From a checkpoint of a small transformer trained on Wikipedia.
Training: a variant of Muon for these matrices, 7331 steps.
MLP neurons of a small language model. Each row is named by its layer, matrix (down: output weights) and neuron, and shows model dimensions 0-127. Each number is 500 + 25 x the weight over its row's rms, rounded and kept within 0 to 999. Numbers have three digits each. A neuron's up and down rows have the sign that makes its largest values positive.
A block is one neuron, or neurons of one layer that tend to fire together. After each block is what it responds to, as a language model described it from the Wikipedia text at the highest values.

L4.down149:466450498506481483453500492508523494469474512509514485498515544534483527473523508521478513486521503476487476505545443489497514507522523545557500522552488481518484479457524498540520521502484489504464492536467473515487464483493519462483523490498493469518507520540486487475464505516512541538524521488548522517510468503452495501490522473515458514522501513487466532479508499514529508477522
Responds to: Initial letter C

L6.down117:506467509495511532493494545504499491512470502460481505497475514503500502483508537524491509476497498553505509541510470444488501473495482502550521475481510484515482495496511514480496489505471483501505518534540506475519488544448440483494525447489505524492500491486480478499497505503532474484514504488514516478494493445517462454461466475468457504489515461477539517521490484448489460538489
L6.down411:478524507483502525494490467471509485487495536527487513545501501444503489527546520499493545514460510482472490514506520514538448492503506455506504498467509507530500514492459454522486463490522499507522511493484542489498479479481518511528523497552518447453544497483496513537486524493524503483459505492522472474485506517498477518488532517504510532480513527515522484514468491488499522481467
L6.down565:480501491482495483502512503525490495508531515485501484508463521494538509508527496499490494478531478532508463528524447511463535504491513474523546491434490483499494529453482472480501537481545496505465541505514503473461507509506493505478508506533449515484503463513501533465491504509501495436476473469521479467502526482504506506511500495522497512549509473534489508549477453476517485508486
L6.down661:476536532518491481518526505507475499492501503511522528540486504553514510535483531477463494500507517480491543502443514521492482537468491556505522473479499480458487471517510498504483463506503495536499501517511510526491511509495533434515511479500530497493512513541515508502440494515535459470476524506480536495493476491470475467508495482469460485500526518490545486551467491497480503506473
Responds to: Word-initial b and "er" pieces

L4.down618:494512508484556504521479475491501531496515485522526490470463501478523503508450499526496510494525501511501460500513505482504508523554553503498487471501499507481477480497466509483503467474492459512514529485488470496483486468501488512497538491481528529478468530519538463488525484531501530489497523499551533503516522499532508453516517493513505498521527532532521498548501568480493470516488
Responds to: List-line breaks

L4.down656:547502469504479479520523458469521512489510528483492517493487480509508487527497473527546473490532502497505481558479524451520456494492514529437519528516494518482515506504487464473502503490496528456489510448497552461494465508505528503461512501515485494512523494496512484483512482479525540466511493571468506473545519517556497535502484495510537456504505504500515499511502426506527506489499
Responds to: Place-name final pieces

L6.down110:522496473480522504497527479488473488461484476482477507487527488487509500515539455480483508478557500531503520493509537486546467502524453515498502480481467554535517475503494492493491501423519534508531487485497510494502494458520502516524503478500539485481498443499538551485530509507524531490479509469499519503542526514525504487515475480493553494495517471568528511514514497486494492510483
L6.down178:539459493493477473533526487516466495472491467482528533508519487550519499474475501499541471475549484472535502536490515437491484507505502525439456525499504491466487521504452467512489510502484507504482524515507522494504499510496488474495483505505489492504509490494530512445483471482493537459516501548488524542485499464510524544428474490455515497514493545494514528493504452488493495479479
L6.down317:521506540484522456526502496481480489540446506499566483514495526518511514486545488487544476525537517541563470533508496499494507472508472468499552500500516478502479475503456508503522487458498516510484501558521504459487483513503489509504504527481546513485465485551489458526513487475495556451512489497499501512478525479519535497461468513502510525487452508487506514465511506530489524494483
L6.down677:560493469475479465506477506514505526508478508504505514475514417474513501485543496515502518521487521499534524486518525540523508536493502494449501490494453527489521508501556508483460512502484511508527535486513494512495485506497482548524511506476506486483535486526464476482491463523502491481528517531458463506549507505503533503532465516478493514496490475502526516460471501479470470532509
Responds to: Proper-name final pieces

L5.down220:512515496491481514521466497505522533524471464505442512511563474520493479499503477516516495518505491464517527513511464522489478495453523489538493481476485477516530518554481487484474516496474523509501464539502470480499494477534471494505510502529534527522423448526507491490474491487500511503560539521506490508530512522479511524483538507489546436526472545547473526507506491476513521509509
L5.down409:518486492487500499480510474499535476469525527514478479514523500482492461517504457502549515507471514495510467485539518455504499473531493505492501508499513527497523536510475516497491527477424527429525485487487503492424503522555526506427511502524485502533483503503498517452484464462518494509474503510509473454514532519531531510487474472461513440491479495503528508502504464498502525504490
L5.down527:503485514520533489505537467493493485551470490462509513477516497461505475557489486518508462503482530542484514543473493504516534518497478512523482524479493479509465491504528499480471514491510512447478479474509520513491477549542510510492469535507452503504505510497490559448546520558492478529515507474544471490508472510494501470478530466489492505470468518482499486506451527529521526536529
L5.down692:521548486508517490492513453490550494491502510470464462473517501475509468524490499529516497499544497494534477570495537488543463507485485517454530533521463466490460514485474504511503503506446508521529527471483478486501482510540500541481506487521524451488532522509493513490484489504502530478504497517522501483553545523556501538495441494507538485492445496545528503504552463529475488456489
Responds to: Proper-name final fragments

L5.down103:507528516448526547536472509481512453491467514457498495507486500513509442519490492467477487537534520490500474533526478505499549501530492516530491474498516524504494498524549513469519516495482501555484514495484518527555484492457482492535514508492535464488509533463498506504518531494526509482474545520485460498511545513509501487482524468524503509483502522524516531472467496509492496488515
L5.down157:471490553510507530511526497498527444517479506510498537523514525484464482484501539465512518503498489515487470513497505518551514513522483505571487485507520474517543501486491495493487484473489505493495470519553533480498529511445552498485486456522512491494475500517517490520532486458493515507477460527486515537456514528538500502466473514535508493553498523543519520484458435492489570493483
L5.down164:494486460484514476526467452465461547492517477476476513504560491478526529470492483493523533505483511495516472486483522446492508521485495513474544501488475467501545522493519509477503491511527500484514501524514478504456430521497486506512490479453501481497473518508487477505496533465523570536495496496515487508512512510491502482495515532517523525531490488449521510513501480472506518470506
L5.down287:517539465521485481486474461471471496482507456467524482461476470525506500514463479473448551498499486472492493516440485524519460497524516507507516483478503515479485520475482483478521447486511463490490504517495502493459534451500489468529519504523557515501470495495480540457511519509523513497517512569519507504487510455453511486506504457510476484507469475492457496574525487496515508488486
Responds to: Wikipedia structural line ends

L5.down163:515508530488532496508511475515521515479493541499482503534533490469497500481509527498500462501519482484533510517504494471486506523468495515533470514502473509500513512505478480468497475517493530480508463535478465499536546508529498498495498474492509517416475523513482466521504515538528519504520515487447488525506498544508537488479508449549518511462514472502430472497434525432465471479490
L5.down294:512495505485503492497485488471462497491528473494487504502517489457524488487541463495504439476477495522464513462524443515539526467501510451477527508530491512544475441495483552470506511512478517525489510509510526495453546501484481506526473444491479523505469490527508474486500501457470494493524464470498540531504472482503487448498542474514515464507498520531491500502496491503502452485477
L5.down434:495484513531450528466541496530483459466506489506500492523501513486516549489518504515481511462499482505522507519505438495516468517499523497506509499474484503495447466484490503540475539508504480523521509523560515490515498484551467541497533474533466480516479514517523486509509513539527487514511487526487497493437469487504533496540505499486505512530511500462493551521501519472526518480493
L5.down570:527515520482469504475547531485450470495508510533498498485494479499506482455533481474488537490479438543473501517508481523510444502487538509483499481527513523508470499538478519516492545477515513493498501535512501536496452511488476516483491507508493505511536465559505493527540491504509492473488472493453480484463507509514487456521529528483539532499501507455550507482523486472490528485523
Responds to: Word-initial b/C fragments